Part of a small language model's weights: vocabulary 16384.
MLP neurons of a small language model. Each row is named by its layer, matrix (up: input weights) and neuron, and shows model dimensions 144-239. Each number is 50 + 10 x the weight over its row's rms, rounded and kept within 0 to 99.
After each neuron's rows, "fires on" lists the tokens most often at its 100 highest values on Wikipedia text that the model never trained on.

L16.up1381:53 50 61 35 60 59 40 57 66 59 55 55 47 48 46 33 37 71 38 51 45 40 38 50 47 45 60 56 51 61 54 34 59 50 47 52 50 52 54 36 27 69 41 35 48 53 38 37 57 58 54 42 54 51 48 59 42 55 60 43 37 60 49 48 28 52 68 59 35 35 33 45 33 55 53 74 81 52 57 50 55 55 58 55 53 59 57 61 49 43 50 56 34 67 47 57
fires on: ".", ":"

L3.up547:39 48 52 21 52 36 55 35 66 49 37 32 64 38 60 58 36 45 53 52 57 37 53 69 50 45 63 59 47 59 57 64 60 56 53 59 34 58 47 41 69 61 46 40 52 59 46 56 62 41 53 45 50 65 45 51 58 59 71 30 45 51 44 58 47 62 44 38 50 47 49 58 58 39 52 41 53 48 51 42 43 60 34 66 36 64 66 58 48 48 44 49 60 38 57 51
fires on: " September", " July", " October", " move", "ter", " bre"

L3.up1122:60 57 50 46 58 48 66 44 41 48 58 50 57 46 34 46 40 66 44 41 46 53 36 45 53 45 59 56 44 49 63 33 48 51 46 48 45 56 50 48 57 66 47 39 56 49 84 45 51 48 60 62 56 58 46 51 34 57 39 48 52 58 53 68 50 31 67 53 57 57 57 51 73 42 53 54 58 49 48 36 55 54 62 62 47 42 55 73 56 55 38 40 69 27 51 57
fires on: " several", " In the", "teen", "20", " The two", " a few"

L3.up198:40 54 48 39 45 52 36 52 46 45 38 65 50 35 51 33 28 63 35 40 64 65 47 55 54 48 45 51 58 49 48 59 69 56 47 47 40 59 56 52 57 42 24 53 62 52 70 58 53 60 45 58 61 71 54 50 55 68 41 43 51 39 45 69 57 51 52 31 45 51 50 37 42 33 25 66 73 45 49 52 53 77 53 45 50 48 63 44 49 49 42 42 44 48 50 52
fires on: "=", "| B", "; B", ", b"

L16.up1189:53 68 29 48 45 57 61 41 59 46 44 45 58 44 52 48 51 67 47 52 48 65 55 47 55 50 45 68 45 45 39 52 55 53 22 63 39 59 36 60 64 41 60 64 60 58 41 48 58 44 54 57 54 47 67 60 59 59 43 43 56 38 43 50 67 46 56 43 61 40 47 56 52 56 23 43 57 49 58 66 57 52 52 63 54 47 46 31 46 58 58 58 41 49 61 40
fires on: "\" (", ") – ", " | ", "°", "\" – "

L16.up174:53 56 38 47 57 44 40 44 59 37 45 45 46 54 44 55 35 46 71 32 70 59 46 49 53 51 55 70 59 54 39 55 39 54 36 52 59 46 57 47 49 44 57 52 65 43 59 57 37 45 55 49 66 67 54 45 40 66 45 56 65 43 65 66 71 51 44 54 52 59 44 48 58 41 47 56 58 55 57 54 54 34 62 53 70 70 42 57 60 45 50 48 69 29 36 43
fires on: "1", "2", " | "

L4.up615:45 48 49 62 44 46 49 44 43 50 57 58 56 37 60 50 43 50 50 34 49 50 46 44 54 55 33 60 52 58 32 52 33 43 55 44 57 46 40 49 49 56 49 49 40 70 67 48 66 49 47 39 40 37 26 51 35 62 48 47 47 56 45 47 42 55 52 30 63 38 52 70 51 72 39 37 42 46 49 47 73 60 62 51 36 50 52 47 46 54 66 41 52 51 39 42
fires on: "ist", "am", "ics", " Party", "ists", " East"

L3.up819:42 60 54 36 37 56 38 41 24 65 64 61 45 44 58 46 28 51 55 43 57 45 55 46 46 42 35 49 71 51 51 53 61 32 55 52 59 47 67 49 50 57 56 53 63 49 28 68 48 54 58 53 39 35 44 42 49 63 35 42 47 54 61 50 65 50 51 62 58 55 72 48 33 53 54 62 40 51 51 54 49 64 42 57 45 61 35 50 41 35 56 39 57 59 63 59
fires on: " De", " well", " day", " known as", " subject", " did"

L4.up1306:64 51 55 46 56 45 38 49 22 29 64 75 41 48 60 51 61 63 47 43 64 54 38 46 39 41 39 58 41 43 52 47 46 45 46 49 79 58 51 35 65 55 46 60 55 58 58 43 47 39 43 69 60 52 42 30 24 53 51 37 43 54 57 55 39 37 43 61 38 44 32 61 46 60 53 42 50 38 28 47 45 38 55 54 30 27 38 50 52 29 60 60 47 39 49 43
fires on: "s"

L3.up247:59 36 68 45 39 56 48 49 50 45 50 39 44 59 57 53 30 40 53 64 46 54 42 57 49 34 48 60 40 43 57 39 59 57 47 54 72 40 37 48 39 44 58 59 46 40 40 54 46 58 57 47 66 50 41 46 45 49 43 65 45 49 51 64 47 76 41 56 56 45 55 75 60 56 65 41 72 35 45 61 51 43 41 52 49 69 58 66 57 39 63 64 48 69 53 55
fires on: "\n", "=", " ="

L3.up931:78 63 66 56 45 47 57 41 57 70 66 77 35 74 43 50 46 52 65 35 48 53 56 61 54 57 55 51 28 55 52 66 51 45 47 55 56 38 73 52 54 60 47 43 49 37 60 49 60 37 55 55 41 80 59 55 48 48 48 61 49 56 63 40 47 31 45 57 60 49 47 51 32 45 44 61 35 45 47 44 32 40 67 57 55 68 48 43 56 46 53 47 51 42 62 47
fires on: " $", " subject", " £", " releg", " US$"

L16.up327:36 52 60 47 38 43 58 34 41 39 59 51 60 47 59 66 48 37 34 32 45 39 65 44 57 36 47 71 57 53 63 48 58 46 55 60 65 42 54 63 56 58 48 49 56 46 42 48 55 64 57 52 81 37 38 39 49 48 50 53 57 52 45 28 50 48 58 41 49 66 50 43 46 44 46 60 68 51 44 58 55 51 45 42 51 36 58 45 46 60 64 40 53 62 40 54
fires on: "\n", "\" (", " A", " O", " I", " | U"

L4.up357:59 44 68 44 52 45 41 57 44 65 66 42 42 43 41 64 44 40 45 68 50 35 49 36 68 51 47 67 81 37 58 33 49 43 48 63 58 59 62 41 62 58 46 49 41 28 48 50 57 32 40 59 52 43 52 35 33 42 51 52 58 47 66 54 51 43 50 39 59 44 38 55 45 53 54 24 58 58 51 47 36 48 48 58 55 54 48 41 43 44 46 58 32 61 39 49
fires on: "'", "’", "-M", "–", " [", " "

L3.up5:71 34 51 35 61 63 53 45 46 34 62 53 65 50 47 44 43 60 47 46 49 52 48 52 59 65 34 56 33 50 55 50 55 46 42 27 69 64 50 45 70 61 37 61 46 53 58 56 62 45 56 65 29 41 53 46 26 58 68 51 45 55 25 57 47 56 56 48 48 42 51 61 53 53 50 63 43 48 42 40 42 37 72 35 54 61 56 40 56 57 53 55 57 37 56 48
fires on: "s", "ated"

L4.up742:44 42 43 56 69 66 53 54 52 69 43 57 51 45 47 58 50 42 58 56 40 56 48 59 52 56 45 48 44 61 53 53 40 62 47 54 57 41 62 47 61 32 43 40 50 53 72 51 43 50 50 41 49 50 43 63 67 63 40 66 43 49 44 46 36 36 52 56 54 51 66 48 44 55 44 55 72 30 55 69 47 65 59 50 52 42 41 44 58 58 61 40 57 49 55 35
fires on: "le", "by", "se", "to", "re"

L16.up1247:64 60 40 63 43 69 34 46 69 42 52 40 54 43 57 48 49 62 59 34 53 37 59 59 52 61 38 65 43 37 40 49 53 53 47 67 56 43 51 65 48 51 42 47 59 58 64 39 39 61 39 61 55 58 50 52 58 64 58 51 61 53 51 52 72 59 39 40 37 48 33 48 59 51 48 43 46 56 54 67 58 30 59 66 71 56 30 51 54 41 54 67 62 39 44 38
fires on: ",", " | ", " | ."

L4.up392:56 40 45 59 51 48 40 76 66 42 36 45 46 25 54 42 56 47 61 40 53 46 61 53 42 49 60 43 49 51 28 50 50 44 48 50 47 51 46 62 71 53 49 44 56 60 41 56 53 54 62 56 71 53 55 60 58 58 57 38 40 38 44 36 45 55 44 36 60 39 58 80 69 49 38 36 63 48 62 52 48 45 52 42 58 63 45 57 36 45 65 58 42 30 46 49
fires on: " Japanese", "ir", " case", "ur", "iro", " (UK"

L4.up579:48 53 47 40 60 45 61 56 43 62 47 44 34 61 56 41 38 45 41 59 44 43 43 46 44 52 55 54 58 46 53 52 51 56 41 61 47 63 67 43 71 50 57 54 26 45 51 58 45 56 44 47 38 40 49 31 46 47 51 59 47 50 67 59 37 39 39 36 56 49 65 65 47 57 42 53 54 58 73 59 50 61 43 45 41 51 45 64 51 49 59 61 57 45 36 45
fires on: "'", "ace", "s'", "’s", "’"

L4.up423:35 47 69 57 43 56 59 46 51 59 48 59 60 39 41 68 63 58 70 65 56 34 57 43 48 30 61 56 64 49 51 49 58 64 43 40 47 44 59 54 52 52 59 60 65 50 42 31 40 42 55 47 48 55 51 65 38 58 61 61 43 60 55 34 55 56 32 45 35 33 53 36 54 50 31 48 49 31 39 42 44 47 57 43 52 56 41 22 60 55 40 55 35 64 48 47
fires on: "od", "ud", " Committee", " V"

L3.up1208:52 38 48 42 57 56 64 43 54 27 66 43 46 52 57 58 47 52 46 36 61 50 34 47 40 69 36 47 49 55 56 54 57 64 42 42 41 36 62 41 58 65 43 50 46 55 41 57 53 59 65 43 36 51 41 59 56 34 41 29 40 43 49 57 56 53 46 41 35 45 57 58 51 62 63 44 46 43 52 32 53 44 33 37 55 42 53 52 44 57 35 42 39 60 53 27
fires on: " host", "an", "amer", " Council", "anta"

L12.up675:45 55 53 52 60 56 62 40 47 24 42 68 35 48 51 59 72 65 54 42 48 46 43 44 56 41 32 44 56 44 55 54 44 50 52 55 74 50 32 35 53 49 42 60 43 62 46 57 51 53 44 68 57 54 48 60 57 57 42 38 66 33 53 37 52 60 43 43 45 38 51 30 51 41 48 56 46 53 39 32 51 52 62 42 52 67 56 48 49 59 59 48 53 67 37 50
fires on: "\n", "\n\n", "ad", "od", "ass", "."

L3.up698:41 38 49 52 54 52 39 63 49 25 47 48 51 80 54 56 70 58 64 62 58 45 47 49 50 50 63 60 51 42 62 47 70 49 43 54 65 44 42 33 42 45 47 56 43 58 40 49 59 48 54 58 52 47 47 74 58 38 45 28 50 48 42 46 59 54 41 57 61 47 60 64 49 28 65 39 68 54 26 71 52 57 49 55 47 76 41 57 51 71 60 56 46 54 53 59
fires on: "\n"

L16.up739:60 63 55 60 50 38 34 67 50 50 73 44 45 38 50 43 58 54 56 52 50 50 39 57 58 61 54 40 42 44 60 44 47 48 34 60 47 46 62 55 39 63 38 34 57 45 55 35 67 47 35 40 54 60 48 55 46 39 56 62 53 60 52 49 43 51 50 50 38 43 40 44 32 57 68 54 54 55 59 64 55 49 49 38 54 49 52 46 41 35 38 51 47 52 44 42
fires on: " | ", ".", "–", "-"

L4.up1065:51 63 55 60 52 45 54 33 45 61 49 60 44 31 35 37 59 54 52 66 56 39 33 37 57 60 63 51 51 59 47 57 60 48 39 36 63 37 56 53 66 51 52 50 21 69 44 51 32 41 44 48 69 57 45 48 56 43 63 39 60 69 42 44 54 63 68 49 41 64 43 47 60 27 54 39 71 52 69 54 52 59 53 42 35 37 53 55 61 47 49 29 58 30 32 53
fires on: " We", " World", " War", " Country", " three", "g"

L3.up164:35 45 52 48 53 67 60 47 61 53 38 43 51 49 59 58 38 54 40 50 35 68 53 43 44 35 45 38 50 58 60 43 42 61 45 43 65 52 49 41 54 67 46 53 61 61 36 39 35 50 46 43 61 46 59 48 33 42 71 54 52 41 64 38 56 53 39 37 56 36 44 47 42 35 62 43 56 37 69 53 50 42 63 40 43 53 50 39 57 39 36 38 38 52 52 37
fires on: " f", " text", " Ab", " cl"

L12.up531:58 51 40 51 46 48 58 44 60 52 61 53 67 45 56 56 64 42 43 45 37 52 54 52 46 60 48 33 33 57 44 59 38 54 40 55 61 60 58 41 46 77 42 45 57 51 36 42 57 31 48 48 50 52 47 51 44 41 48 59 39 49 62 53 30 49 51 64 65 32 57 47 52 66 66 34 63 60 65 51 44 56 57 21 53 38 55 74 65 49 51 70 64 63 52 62
fires on: "-", ".", "k", " &", "ay"

L3.up925:30 67 49 62 52 43 44 65 37 63 44 52 44 43 58 47 66 52 38 63 49 53 45 41 41 57 50 56 51 62 53 65 40 49 43 55 59 65 55 57 47 42 36 33 53 25 43 56 57 55 51 44 71 55 66 50 47 42 40 59 55 61 63 50 56 43 48 42 50 51 59 54 52 45 68 57 58 43 67 56 30 66 67 50 49 51 59 69 38 71 42 41 56 28 39 44
fires on: "ra", "oor", "ira", " magazine", "aceae"

L3.up1341:48 41 44 48 67 33 39 50 47 32 35 55 47 27 30 60 63 64 48 50 55 51 27 39 52 50 39 66 47 41 44 66 42 50 57 37 40 41 51 52 50 56 57 53 41 37 40 60 47 53 39 70 52 59 59 52 63 49 47 39 44 52 57 53 46 34 61 45 67 36 62 63 49 51 51 50 69 48 35 36 39 55 46 64 41 66 62 54 53 47 51 57 56 41 42 60
fires on: " goals", "wick", ", such as", "ice", " such as", " | Re"